MLP neurons of a small language model. Each row is named by its layer, matrix (gate and up: input weights; down: output weights) and neuron, and shows model dimensions 0-191. Each number is 128 + 32 x the weight over its row's rms, rounded and kept within 0 to 255. Numbers have three digits each. A neuron's up and down rows have the sign that makes its largest values positive.
After each neuron's rows, "fires on" lists the tokens most often at its 100 highest values on Wikipedia text that the model never trained on; "fires in" lists the words (lower case) most often at its 100 highest values on Wikipedia text that the model never trained on.

L7.gate512:144128094118068129108111120150119130150169154115168135114189183144124150149201182205130132072137135122059110173138125178113093145126143129089118133172156060067123159110146086095108149174170131173147046089148091126142149143139099122180167088067113091107125159160102152141072128151134125131102124170093118154109183108127121129134109080101108124115102141096176134097062142113130161079194143126107146161094112113094115207079140168090099161151110145128099164149138139135117118089099027141119159162088076140144133169118116133082138093087129081092143104133142176123129089121169174094
L7.up512:093159121099173140080136112119153112121081147141143140082148127109118123140135165169127123091116153177113130122134199112095087115099132143139105115157118150158135101079139169133094154143107146170090115106115091128163166087094125139142098121177141087139111173132060089115088170084140157105095108117063101130141202104081159074168162153128098167171143133122129146130157143135173160130161162183094029173065125100124158237077083151095133126143130172132089111111170169153141157087103102121129096100108107139173124149126184090117088106111185091120106097066203132090158130109080174159
L7.down512:114146171106199091159138158141093138116120106138084211153149106163125155065139142107098121140177062119136141157130143122108161066149102121108130092179156123049146077117061133157117109165097173136122144074185153091188098133132198116113166130095125145112142139127158157108198167158144151115102080123087135117147102164110179145167159056109084144167167123077064137188128074105160136058130101164144174153085145150110162145112089109182093163115118148128092121165099121096121085129119085124122139072105116173141091149129155101136091143126152099074139101106140172171122174144147119107
fires on: " of", " to", "s", "y", "bb"
fires in: "of", "to"

L3.gate441:091129133126144088110115096127145133142112094106060167142057117152127111089091117103118162093081231142156096142152079143108119116108142118146069152162104136150147176142170122138121131139126078112213144161126094088172107086125115100103110169093179135115076144119100154095091149135160147111132114138120119117123143101137153140111121103096133158164130175087133142136084124155127175137196046108148083108114136129140158208084111088185086078128135134148101145127128124157093140133116137064173111083057151103082109121160099055095172158119143126116122130230112103174127159130213092124
L3.up441:152133111131118089082139112189130086132136150133117116087159190142186146139157184101092128121109153157139129136094084156121118136100104141121111074197129174203129119148150091094164105157105066131192141115110145090164147102138123152075163139128156160152121154174149164088151160118192098121125180151076090096147242120130102176124122133147157131115125118059125128133171116077089103108119048126092118134142120128121128174102149182168133094126151123144045093111167127150104152110163159132157128045125136129120118188131113127145119183187109117088159134139115122102059161074108145071
L3.down441:110124123120166119117120102153075082132122149160125196100113183079175084148148101087145134094157140096125128150123060129119163212091145117076071143175082172158110114133142166114104082190142094143180132094145123097143123079142095110167163109134112178153106068176122158145107123068111144100104094099142170110143166164138145173166183126118152184112154128111116129122158215127118128105093132181138162148124160070089115073151126123151174096171142119079123153137128152073107102086143183158159160072124154052097123131104179088181139124122119110107096175158112158113119181149127087162
fires on: " they", " They", " she", " we"
fires in: "they", "she", "we", "sheep"

L7.gate341:197101142129090128122101084158113065132114193117157086162097095114124142165126102209121057149154122129127138103139117125113143098130166149128144113181224162151058100119130155178133103074143149187100148079082110105130136113180132170155165136126105129138155125161130117104110115101086093157170072119129152132109144130099140179153151189117163114146161147168152129106170102095106158083144122125084156122111147129122134120165151109120076188129116145087075105183183121176149189028135060160132087103136146172165119117166126101081110149087123152132117143169157178166135078172121114139
L7.up341:108110143094123105122158129146133145068139108148140092110083159162097136156104127134108164086161090123167092091156147080142152182070138150110158096165083155116130127148185103155114117056096128117157173139115091152143116078146186136193132152104147116111060188114118140151044092137099120125132146134081210119139178136163128158126163097161144137158137037101147130147136113100159146129130164181114118118130160162125152087158119140129164141055112183097089158181175151164136075128135129142139168123126090157120071176187108161145087123101086110079127157180105193164053097144140103121
L7.down341:102144126085109131153142144170127115145104111150124128113114148069134112111166156129126166137122148142137131159149122097139113174152124055093114122097144136115114084160141119167079183129127152092129132087111158176126150123051159129052149096116147151112159155118107143169193131115109125082123161150068132084157152135187147064122114120170151158142122133108144130069153173179190068166155197131143154121134154191086100157125151140142144141101109134080185090144131174172136125149175076090125165140103206047133116135068166185124126142168046058162116143166142163088136109146137187109
fires on: " he", " She", " He", "cu", " she", "a"
fires in: "he", "she", "filipescu", "dasgupta", "somalia", "it"

L7.gate337:117157107174100163177167117118104178119162120129104147163148145079090144137154167117149121141188094210155149136176110148195168139136159082069167101089088069088124079168137093109143106087152198132092088167134101102138135097131100130132154116127082090183147116079176176132103117131113050073056111125093146157095139126120099102138097213131119103146091094141096190114104094147125133152125098137144156153074130131129087146169131100140082141123195097112134136141095149119127129114070128188082143131119134153132131143077112121113145122161135141162167051134144150101090126139151183206
L7.up337:084130091129071132117067153213126186095202120141091153110190114082093153116087136151096139147124179198108117178105159190139089094146150091101118116161100105132100172142103108140155164067144104139079063119119121119135147112184111127123175111096087069142119126154163122114130095151165109120039153155152157171081109110115124138123111145134122100125117088152105145125128133098148138091070161181170145111090092146102191153130198123132105135142155108178121129165109098155135099129168123161118097046113126189102138083169126160080093116186090137089154132150148115081115092084120160126
L7.down337:158054080130114137090142131179095101109136103139083171125158130156107100129128141158112169192135125157141108103119119135159143148078074119138174199125093123146097123092172142133164158086134158155164167189185090126158120122140114150134119113103105074136124101110205205134175122142105178049150162119146146123115110143121133144123139124092101106195154118128083083138155212108101137133132127160123205179134118111117179132138047134187116136184120160138087142211153106122090179154159133137121130096165138120162114097082150156089126173127091116090141155144151114055127157082171157103
fires on: " on", "1", "2", "6"
fires in: "on", "11", "21", "20", "6"

L4.gate309:183085136119105161119196142172103080101181120139095117156165160166119095101137124080160131078125129132130074119112153092101113130110151078084119099153161161157181131134055082093134145160096065154153137095148120090137081143158077137118100104109138116142181140200133166144160132104161123118159116101200121118139119107160134124105200160111136123238204143160137140122123081080113157127077096084129161120140086113111094122088157127116142164179073120126082146093072180100126073129146115163115112116098127128119107165097109119104144133153089184135142202139063169126136175106161133099
L4.up309:165073199135112100172131159156102089168092119103089075090163119180170146110140123151113097072084167122111110129089165137094136116146121153174110136189086090085196156107155104110101126169152109143101168106182110112122117170174191088116182180095136089126089107080147129138082118138102113190133164116090166121113136126131138091192107112086185080210154113117109112122109145146117156158119145101134152148152101096096150117176124126107152163078120092128120146069159139189090076123142081142052117169097101170152141174147107142132195152160148133174105157168154109086145135121094118091
L4.down309:200146119110113142103171175189160108187160183119091115106159159183134161105112114125109144082083160140127182120188163092167095122139100102117091118168126130111134151117192154121112102112165097153172151051078139141142150181212108084128137122126141107138106109134133130075127124129130125111137154157136135121200086115146156146167178209139133142187156084112122094134170247123125131134096117097178221133116082118110115151111157110105149139110139097161132142152105095155108098107122071080088132166089089100126175130180164174105123093171143111119129140157136113096164161153119131110
fires on: " after", " since", " After", " until"
fires in: "after", "since", "until"

L4.gate545:118148097138092153123083143118124153123150086122075098126127113141106131103113127148138094142121173140087105173156149143183145081110117157089100172199153125070136141124163080173110151110149085111178190117124145108108171057109116128176146210118132195127132153140151115075118102132121139185156123169122057151155089133109152144191062120096117153139149074147203121079037111145129096061103119123162148135152149136080160089152099116103144075184120145171154153145126187116133143100139093082125116090106153140100127106140111110113079150119088184144076106073090157056133139131148169130
L4.up545:106155083144084143169110111126147087187139085147131143108115084126159147148080125164140131139171173132102122128134161101218125065135108087077121188159120160063169181111130120126148099088133119128144189110091157086136142065162139143203149223171152158139098154099158125108123137128170151123160088193111058147137130151129142090188088096081115114132092105109162082093108113084153059074115136090148117160175125172134155134161072076131108081125120132172136185165162145128130125132143118079164147168113129109132138119144121155116115162158105157134068091096135114045118132160114136118
L4.down545:114115188137169096099125139104122159144109135116168128090116166079121124141109108108159164128164165117107184122107093158126137124079095148072145155113089150157156211096123151103113038123079105063150138113147197107156147136178138104148116127140160086175150133119123184138122158162187099092165106128084093113112063131170146101178101115138122081117070137104095154090123173138150102087117149137120144141125174151196143109109122156155106100154208122084087141074066090120169049162120140100189200107143163121166125094084115126118130144110149141080126127156165109133138076187154119168
fires on: " have", " has", "ä", "ö", "he"
fires in: "have", "has", "kärpät"

L3.gate80:135132146142179135167146167108141115093148132127121097167157112112089149107125148148108085161140158166187118104127109159176117112123102100132142086175185151173144129134130062049071106126148101122091184088155118077077179122157121156186102089137061049143133110118133136179092189179136101083164151174112181127125136103062150143124111138081123177091186167167132161127119143101106107148080124161142141132151155139123100164103159105139160146131085114096156071151077097175083028113146147189125148107140096134171080144144090072110112119132122122091131149129150120138116120146207113161
L3.up80:103120138098122162093132148099164100091154090145136095134136075121126179169098105093148089176180108136092152140084118124205129166123097125127139117157151087203115057131118137101129116069168134148123073084142137097106176156150161157118127118138045095185139121157141179142109141170145165129173175164158143140120145132101094136131107100112095101092134148131164176125065167093159134131045116178093158132086172151110078122155138131131115179138090134118186079126071111134085066147129094183092120173052076145165110135093081072118096158159165104073109138120139132124079169138122122118
L3.down80:170133099142090178089099073109158107145138122081177093142141113124102170125143151133123131184141095092092194127144147095170166133168159126173110161100125117208101071134089189103131068132148158107166155113090096139151141165064105159112175151174125102082156099122155160189135108139153131145144112164068106157092106125196108116124157129109123109103170159117157100160125232109138192141091087132135105169112131137154085137103120098143078148106072176153156141147131116125127185153140142096181139135085106082126083113161071094084095189119134165101109065096143112088119116149116101084
fires on: "1", "0", "8", "2", "7"
fires in: "11", "10", "18", "12"

L7.gate351:089093102086153163050141132133033145093092139140155110142148162104107181152156111137173069178108113123072122135136089142128091146106150087113101145100160145106053075141136093118119087161106091195088072120101100155140126129086104184152126137088115124086132180164110085095167152166087088122164143102126108160139174100125093153122113165183133151196151105065170152134134140133104130102084102186120113086119132125132088084071106082103166135180102073068201093164143129106114109076131124156112124156112150100182130109142155145084090116170146144136144155132119116136168083125133166081
L7.up351:182121129147082169143079131101080139089136120090155126118162132163134129100114071138166137118073166153168156139145063128095140125139101119090099132094106143118118146123153099109154064170068117089198122138166144202133134158051189087129102193116097053144147164116084132129090178098173159161157103148117130073097189057141112155128130142107082161141144120092104141092123129107158099064093141177142098116126118133160106126098146083089169101121137095115151101076137107116105096144151126143112114101111144151173139149176032161103121142131146106077133152082151105109209125171163097158
L7.down351:146122164141139130068155047136135076097091176139134113157131204158121126106106132130117137139142115137165183096117126117111178144122113143142096093108102163084135170150156137194154048098135149126152116152122140154096165113146137103118121129195158101126085086158087134129154086125093104102130106181141137084101079129134167126134121127149164092101162112151094149143137255114136156119116143167115107125106127174185096147094185164138194161127092155078150112162114154150164148163110080079175149103131126122138105132127120139119119120106115107095111181186129115103098136117096112132
fires on: " a", " that", " this", "a", " This", "s"
fires in: "a", "this", "that", "first", "s"

L3.gate518:115108124125093200121140179112112085057159118097165141135163156199113144073182125155157166097110136122157116162098111062126146173134101103065185081109115079092092128108110134129086113110135145143087043109125140181088123107153153168124076109137142108130125104072153146134087102149160090139091097149128149132183148072130142135089138128121132117166064159129148109151098124233120167135158132121143098167136088075096140109111108163109126128121113074109094113094109088066138109194150129149168147161129144182147096177165074110139142138087138118175202077090173130082123112151139130142
L3.up518:149129125096156123121116143101091130158150096168181149161143158103088118181184144090132102131132131120130115199119118145091094144200107052165112113114140164051154152116120124085087137134166107094105075116120133135095099096136115104165127109161120075193145187130083207140132116096159069087124131134123146120105118098174175148114180133110131119102104135094063161128142085110108194166119129144114112171147127183178151189119112121079110190118162074095090072087147077116107128099109108160193147087120156156179066145167124103175139113105114092126133126138107125154183119163134100053
L3.down518:116090127141134147117129168142168090195162125138203119154194114110125179144160135115121101124077119116102063110115155177101118127178021106112129099076145062104137171129148105144109133138110094104155090133143096150087067150076136077104087127127124086049089171140130068116148117096159106124107161117127155165171138177138178185061226155125135141109138117179154117156096127139126101101150145135143075167139137173123119164154096086112165171120150155113092104055129091094112132149115120122105156160128162133203133118126124141128162144070132136140078145114128069127157145141085116082
fires on: "History", " Total", " next", " following", " last"
fires in: "history", "following", "total", "next", "background", "same"

L7.gate82:098159095089154119126166083084114191148076112170136168113139150109151135122110187149078177108162116148089117082105183090130122152068169051140137163123144124105089076121095098120105152120162149194162167086171115139114140134143125116083169167131093113166150149108133154144107119121143125156121111115071150190115145098129139131121080135127167188143187108147145151076104129147114143117127097112075149121160120167080122099208126178192088157119154115174120168090209123124124146093132113173160172104144177162087139164069104135122092136068103180141131146099196148157178170105167132161
L7.up82:148096134148143112169123145140145156126131148096101152137120148062130173117159124118146177155156177176187191133111130093144105061134164236127160146142149103107145090112196137124133160151118196175116151149106159085113149128139127129096160139135147101158170125137174076146166183118102122066074100104141171165063107099088120152158132149153127090094158092141109166105157146109114129138144126112130137100121152137106162152133133158137110146141142137119101114143196099164061201119133099158101101076100099178066149119164196062063112115138147108142147190152165168217104140136101143096
L7.down82:136103183113202110069137124135096146136120127134109085116100199087108165062160150049155134137178110123131123108155124113194121147159137134148130110104099164194105090132198110140126150136185138147145077083121108142102117125162131136139191156090091101167148145151130137137191105148099185132139111152150133171109170126074192077113108124089132164100070132150139098110146054095094105120167186112151155153139126087145117173088117127142174165143213136085129126053154087112173144176101109089122175153102118135115085149082120146104128155134135141141113120189202136118127080123081146122
fires on: "0"
fires in: "2024", "2025", "2023", "2021", "2022"

L7.gate169:087155137077052158130113125093146138077155148089126177206132120119115198141172144178110087100172069108133079123119140078130137109126083162152135135103149120091074089141107201079064164120198178134097180149120126125123092100123137125144100107125114195139143176131145129093114142120150174150154145159069108154164164164101142141117121109158093179109121075063103148108076133160100139106139113144114100066099119105166162140153152167147105155139101134110163122126144216165108156082101111160113137119081115161128144111110082140081083125138084118058177083133113132167185152125145110176
L7.up169:131153106125079113170119130153104102119164158114139204127092179118122116151104151130145153116144087096135164105165119081116214112141117196182164150143104121095125154073117141156068159086145155168110132102142106143170165109097110137133124171103122140122123151100165167102089122121138171137130102079136115123128089118143065092136075083142150134135071132095077094126193128131103167096115099111089056120098133107177173224177182135132050164123086081137192131087166085068078116168150134135137130093136129120101114106133117140116118186122138137204173099149107129081123116130187088164
L7.down169:084081191147139141136130171146125134118134152147161177150138102134061120123111164160054132091141154077153109138171095125161164165154137189137148138104166141101097156134098150175105056158116130106095144134144104149127113178126133134080132185173095136081138101163095180149073125141099137059141135023123125100094141145127119047138109110073131119175103089097116149119107198153068103089133142141087130157128083118094093117119096108120112149113122131151130094139089136168104104128133142029159134160171138100118175138127158085081169141088136152104164055157148167140175094147097131184
fires on: "0", "5"
fires in: "000", "500"

L4.gate40:145082080177115137142149093147075102125152128109125140153089184179157102060109040175158143138096186100100115161137179137118151167132103099163099071124085109100153138112146148043114133165131123091115140081137171119144130121138204090135080105137046135103139114123104137121120130063115097116122081108125096090132196164104127105103127124154102093148092154114056142093070134129149129149133123153130130148116090109159098172146178128051148162098137057141106181123131125106203140153115136132074167212141097141129151158168158136113150100103146128098092137091148144121184141074144167119
L4.up40:128100187185135112116146146169130147150134058132131149110138156132099143136116160128119120079129133144129143142128094117177194198114090119176157127149106161138175165151118146066131184095134081167182161142145104128158073125109144117078131120085122126120067185110150083114146055169137102102119132113153171078129092169094061137090185114162096151180125087134102091119114128128170153132194133117107174195139155144052122117138134105109133142110042085129072123132112118182115135118130114073145132187160174100118167168100150103106139211152140120123168156077156145144186109144176132142
L4.down40:139141134120207127138107120132132123191151167145133119171091147152105152117159150138162178129140141146096128074135095128151084109063225097135138157080062081075166153121126142136112121104147146157170150095113139089185165139189097152122139130145088104120066113133099142096149094147173003118122151141118130069113109100136131132072200132125131143163135148109147134136141169118162110172098150147179212125183071113074095104126138159140109145145105184112151077086141104155123087094181131061132155149102112082134092151142139100148145093180105118136125128080147154128142152070122138113
fires on: "y", " until", " during", " since", "Before"
fires in: "until", "during", "since", "before", "sysoev", "why"

L3.gate120:122098114123112103124142127129059101089166168049083083140137110151193114161098106114148137128111158160138136148171131078126111145094093147098154118140112208100163124107116126151150081132101144097157129147140155107136129164127099093192125174119155131153124157140131136069121133118148115180115155076115146135137165130123101174164130228120083222081122081165153108093084159139077101150088091127153141145145181137156126094130085109129167091169122193122127147065117178175137118137090100105134089129141175164130156149205092070162117143113157134098108180156132117036109155136121172184
L3.up120:127196142135109099170145171181150110129082121148141149129135089146100120086103141102113142116125124160123140053058166153175045162168108149141108151147137117099063186149098131112107156167159124152140132147135131167100165130139145070111115154135078157196123083157114123140140096085148109083146083214143146109134126119118152142115147026117199187159167099119158143072074100154143095142070151098152115110107115120133163105134199081118144131129148100129097113129140124117153108098125054105138093164123085146098154147169123149109145156191076094148096140166079118106129137066135095065
L3.down120:176114085127108117094106081106094152099144130121121132162177141140183105131100098128158140132110116088146159123125110115097180112111057097154172120127097162110163162127146135128094122078059136108176131154088122122112148168077136168177143160138156076110082149123182176047129094132166123090107161066134123166117219130071131184140101186125160196127078149150101111127072123158092137131105189077137186105159173126092126107139114164105104142142129190120066106101142153158179144153032136135111110126149204127125165123114129128152158103122147189108154142158104127143179135116134128170
fires on: " have", " were", " has", " had"
fires in: "have", "were", "has", "had"

L3.gate88:101200114064124103146165127130054062157155106095117112141095155134136145136128177095188073104145137079201157142142089132107177105128143100121097176167097115099116101109063134116070104150134055100097098137089111144114099071101089114094137150132102116098125093178171174128101131123095086182143128107098078116165130112105131160133129144095120177204146128051162171095091153110150199124145050170111113142130186126098089106055140122116100109192163101097094139115139109129132142121133179100114121132169130103107143158141115132136173133089153116116126146130088162148103168164196150138
L3.up88:087120123049111103109096079136092111083142142114112109149109124136115067130141170093146136190087067129205150101106108134148123112123136170163073150147110111103088186138130142151176125116116049093121120193158083164148149133127106095147180128117073143082072125157189153129085127146120113193201091119110119146130052123108163150153095146080137182182126170078109152115121122158147151157148109170132115150098210096140129156134156111112093077135167124131116164107113120110102140145091141032145146108117118113173163128152120114131140161106088150079112141107122170109060139159191090109
L3.down88:141132110085133073107170078127115084135114165150174119116093151123162078157068124117115126101094134089208152138144069130098155100113199112124077177178082144124109127103164129125177095161122088126132099112129096125120153109183125085195156134147077138111083084130150203127142125115128093116175112137092135081105123194142124177156136124075179147141142155049152132108138255121157162122098062127118155148102161161105115114136142105155151118159136107056108147120149098156114126091100147072152109115144105130128133159170116165163128128113108133091109101155158133088080140157156106156
fires on: " He", " they", " he"
fires in: "he", "they"

L3.gate502:122098137152044151142143142166072121139123176079150119154149151184089102164118187109172126135135137151123159114222116121129218117125103172122085086122163088090109077143132169136148113164117168131115080146110111128192173158182120089103118116081147164145163101138137160168085126123069079161138175134121158163151115116086095090186097140087165119151141156089177171112121159132097083129167038058171134097125190128087095139128164133139091139121103138119167127133139116115165135116107119111093020130128152096113147095150073098173112132128163140107165156121127140106117100119107140160
L3.up502:113116135187099137083184135107085139144187170102164141182134101158120080128116208099203151095184134116143184100124158122150163126152107187123084093120189102124123108137112171157112118104109147142097065100090168099166129172149128094112113138098198132145125096116112211185125167127113094106105154079109109118111144103134129120194144155137146083143109153100131110106171133117175090148147114088166103134077207097126094162125165123136101144088091156114166113150133105085117174163078107113063100115169150066109159136117135102201105133184103134092137181105141138122136104079070148137
L3.down502:118105166154122136111139122107147113125176115100128107168138091105084117135110172095134113157140143114102168146064120063131139159104058113133087138159151124158114096138074193128111093078115138174146080140103117115165165124112156148112123060143133135168121096082164147180087186112140155069129102169121128172089126133130125099139160109085226130107109132095155127149174245105163120159105177099098096117117147089134155185132089173120125088137174104160080132153138113140186132158165124185156160134153085115096124146104160160108118066102092074059116182154151094139120136122128048133
fires on: " city", " town", " district", " region"
fires in: "city", "town", "district", "region", "municipality", "neighborhood"

L3.gate601:099143124146180129088089133118081153111095164113169152070109107169058036141163099100124157162101075201152140147083115144129161126091124098124115180101148178157130118082133185083143123141109205165175212145132147189133146104162124133166116114098100161114138145079126108103184138093168108111181119140177131129126084104142177121126129070058075116111133084159120088137086143131168066109103193120115131131129151124112150143170098121169087097128127112079147123140117123148121104158122101126118133131119158109174161091175135166131150159049111143103093132144089184172159111115148142192
L3.up601:117131098078080157167142133122120096121152046145185202117141144117108140181131072115126213138053108145144175107120126046106165111140150125109161173144147096122139150069115149177076100118099153084119072100142175115157108104091115119149116164134152149139190159136118116141104157073125125128094164109126137092155126125137158094131115048115122084098160138105064151145140179158162115119175128173124089134113139158124116119179144154136140107154172130132079129143126119126104163138126089139171121127132116091132098068206119086174055102126101134085170131144109153041096145209095149136
L3.down601:116137119119118138130105147185177122129119107116129159130163192082111173122131116158106072056147158085115076101154061145082078120091180181161099066155153105158107158164104066137165072067103080141051150126150133125155149142114123133162118203152147113139128073148142193079090147224086125087115165107134141125141149146160134179132117210192081129143146148135126161114139123084108121117102126100174152140138116142133131155109138118134171153136124061127097140150107114111153126049106151088124111158149129172113109156166115154127157133188132151163084110106185131075153158152142114091
fires on: "0", "3"
fires in: "2000", "2010", "2020", "2003", "2023", "2006"

L4.gate204:095110129116161112181112173136118144066175063156074138203103154172107152156097115138145135112144119131073113149049141076117155140145155123160124096083108102081074107166207094149122150137134147130133136121120139131143146100101134150072174143093137167076163122138197108104100128069145131156157117074114043108171107106073189127159131092085123100159138098115173143118070118234085099115165132117136099102104098138075121154119144137125113114143153157148089187078148134107100155097092123139124129117133094103064146125127080100142107116152156138167190120087115170134082179093148133146
L4.up204:120101167148176114117110174112177180109205106119121118199178081119098158172171134123107161168185136168107138141056105116088093156148158154162184129108097096140108088143238095101161173073138113118150081102128137101117092130123108138106163127138123176103130132125135167140146166111134160123179113105099079119125103057085191127136119117078142147121135092142155131079130131192150066130131145115134130076100078144139126170152083112116057130118179107092104149126115120127099139081085166129122160178149102071150178133111120135175114102122096082201124064123124164148138157095160112116
L4.down204:121144143121154120076177113125128165103153128197195175124140106071129133158134172143142148112118134124132162097087150081105113219163060092051121083148151129167124103093111157180156078106094081177114184107109173107138114139169139126125137112156135179060128099185162231152137198128126124107111135126108126118111103113119146087149162113071140106126115118141088112138143139160174081154133071168149150134114132133169080092102081053103129145118155145105182128092076109140105079120181134148158144101076155123150094129124155127112129113149140086081145088176161179115165105179138148132
fires on: "0"
fires in: "000", "0", "river"

L3.gate251:158078141106102113174190109144110065132100080096115154170144103190099135095093089166104090138092110118184198095134107145139153138082153135121134126136120082079177104123133102128158121143135146137166207129113122144094142051169114178106111127122103120137135150147138105102132095102122088162122127153152153137235162109090160123094166142172139174141135100129121141062117154177121096167136114170123112093154085138090130214117100148106179144168087101080103071069136156135137076103169109098129063121105112092123110085094117098166137054119125158096197121140091164133165176130133118111
L3.up251:103040153106175086117170092136161076133120109136142148182131078100077146136091128139076091176094138134200179106088150176156096171144117133141090157162130119092153087099123153129114110131078107073143170155078159104110100059153124170120096179186130125125104105099144115124164145108165116110150111166198186137194169097125163112140153160161127137105093125113144077112174182153122066165116173173135092100162112194097129146139107160151173125124113105057089072162124157120102128133155120117104108154115104139154084102105112094189115073115107120074175152165123141139148166151110109099
L3.down251:113145192116136108086097108115167104113111127154162094125102087034096143132114082069105113149100145132153099116088135156180069138160060135140099128136152073145109112102136145179133107123085118131167124211098126143162115153114181139108164142147124135118085041140079186109118173160138180097104171167132171157163185143142181111112118119115083112142102146141162099147171170128087066135137141188102116139224142144141135130155092108166160117087124098085110162131169131145148110141130144168101132163111083142116079128103145185184114168127062115084196143170172133094123154136137102136
fires on: " York", " US", " Illinois", " Command"
fires in: "york", "us", "illinois"

L4.gate115:121159112081175105139141192106111106154178147128097121081170183125155140069155131168172090111131089113166083163137129114095109141096168075085147127159162168090127110138108136132093128106107128166103083114119080153145156108185058128174099110106077112128144127138107125134146064142075121109154129155130088149148168111143082097157132170149128133115118138127107163089085093098178189098105079119115142114131130112090027149097154145134137137113117123151093059144128140180208057193120095155165149123141138100123095189101158064136124187050088086106161136101134141113133150166159096147
L4.up115:115097171083106094152172075115082082179142117144130119151123146088102106162114135147147121147165091164181150147143145178125085081095090152146123200165090103142125136121171164100130104101149109158107116204104119128098100123167104116138181185187141165073098111105130103155193175144084075148177196150111164167125104190136130161144140156138150187129160196151125137098075138091130159098131162124071143101073094161150105126135117109136182081154102138067102107174127138110176138087142093178135135071121071146095094104107182129173097112139129145089138109107090141134116178144188119125
L4.down115:136161046095174072179106135139107133164077203154109076141144147131146119174169152051143115157105147138149135154199111132126091152142219148134164131135146107104154162136142149084156171160130123158090137039126092084120073124123114086144140142164154149071091060152188162163161088100132116146169165140133134158148103178113089159146122126069116177131082086042171127122126189143151153109121151091109215105107140147128142184135166110150116115137150150135161161129126152119145143178102138106164130087113124117140063092088136110163132113111089156123157153158123152114171115099136128144
fires on: " he", " He", " She"
fires in: "he", "she"

L4.gate86:132161101162091167162130150138110183093151136077142150094094180147110093164098146147088129114120098143135146156091141145147199113085134187135128141121150095206118098176136123130108103132119168143104078105075179122158118074130122099101110153110133175111111144177158096074146095090154124123123109143086130091128086077123075085122124191106153119140132145107106165065117156183095107153161118131142107112096148084109150055138092150117122107115136086095133084092175122159133119151181090179137165088105144130047120150099130118100125126154084138147217153103084113223134064053115114095
L4.up86:090119112111067154070085143121081131132164115083152192100085135088160039131096162154146150110213160142129142142118128154152140137153137165129127134154109100193146164159089162103124125105119162150113119077032118100159136075136101121086129149110139137134127131198152083137132081080140183103094091128108165149077117092153125079136154176134157119123095134145135104133144119143087120137147138082134092149102117133144132054088125105145087145123141088083145127111153074158103143160146116142193166078129093106031087117132172149087117118148093187124170175085129084185136108088108136074
L4.down86:133104174135132100106127196181123081151123095165170134091057155115131152076149148110144109158143079097133128096109066117106132133184111110124114185160156078122148177141079205139166153128193127156183139094142096109115137184130088132125162125207123109140126086114123165162132120130109090153114113093117146143118097108137139088146129061094204083088163167070124116109138199145170152085101130164107098136129112070183132166112170150123120124115103152147107143112060116097164168136142138151112128102211093119094153083107126130088165097072128096111071115131148096129182160119054127140
fires on: " and", " city", " war", " region", " town"
fires in: "and", "city", "war", "region", "town", "municipality"

L3.gate532:116100144137103145122136094117164082102126069086117161140161163177091124140151143156104109134105103145084115143161110051139146161088127125114133099153088109139131096124103117129117163108124073138115154127129171166123059150153151177108139082138110168094102159154107119094093141151132096124155082115102101155180139087113100150083162170114092174188119087121144094131111115194118145095088120118169170049091186088101131097083200105138128161142075135097085113121084116090107150169146110152212111099121127053180098145107149067093157148211098197136134181095158128143181176129134132157
L3.up532:125127193214090069166097130127117081156164079072096115173161146113157091124143147088145149135131161164125120111164089086178168118152111122139178086130112125101137157107169156130163150169132098095133151120113141182165058115146110124121182140145110130205130196136113155151179101117145101167163105131094128128186132087147149170087108120114124091131079153058096108104118135112098157097166121102167158082156150135100137136083147130126127167118097158110105132071097125137149185135118147145104062131124092140101073124083158042094142128116098171174126151115136129113213156073078166073
L3.down532:121095126162091120139120098187151121120150084073169181170182154120096093162118110099105145106128146142115137113161129102142149130106124119132106104163076107141174138093162095122115101093137057143139152163122169135115047119175158159070127122141130125142097141128126116119146104123175086089142112137138141149145100111137150113094163113090048119168093109064173072127120214148152117090144177069196163116103156112107149100117140171157131172143162066079084076104105153093136202137159101150179100136141059045142116139132128116094129144232125155084109135111131158134148148135097147072
fires on: " began", " died", " until", " After", " begins", " started"
fires in: "began", "died", "until", "after", "begins", "started"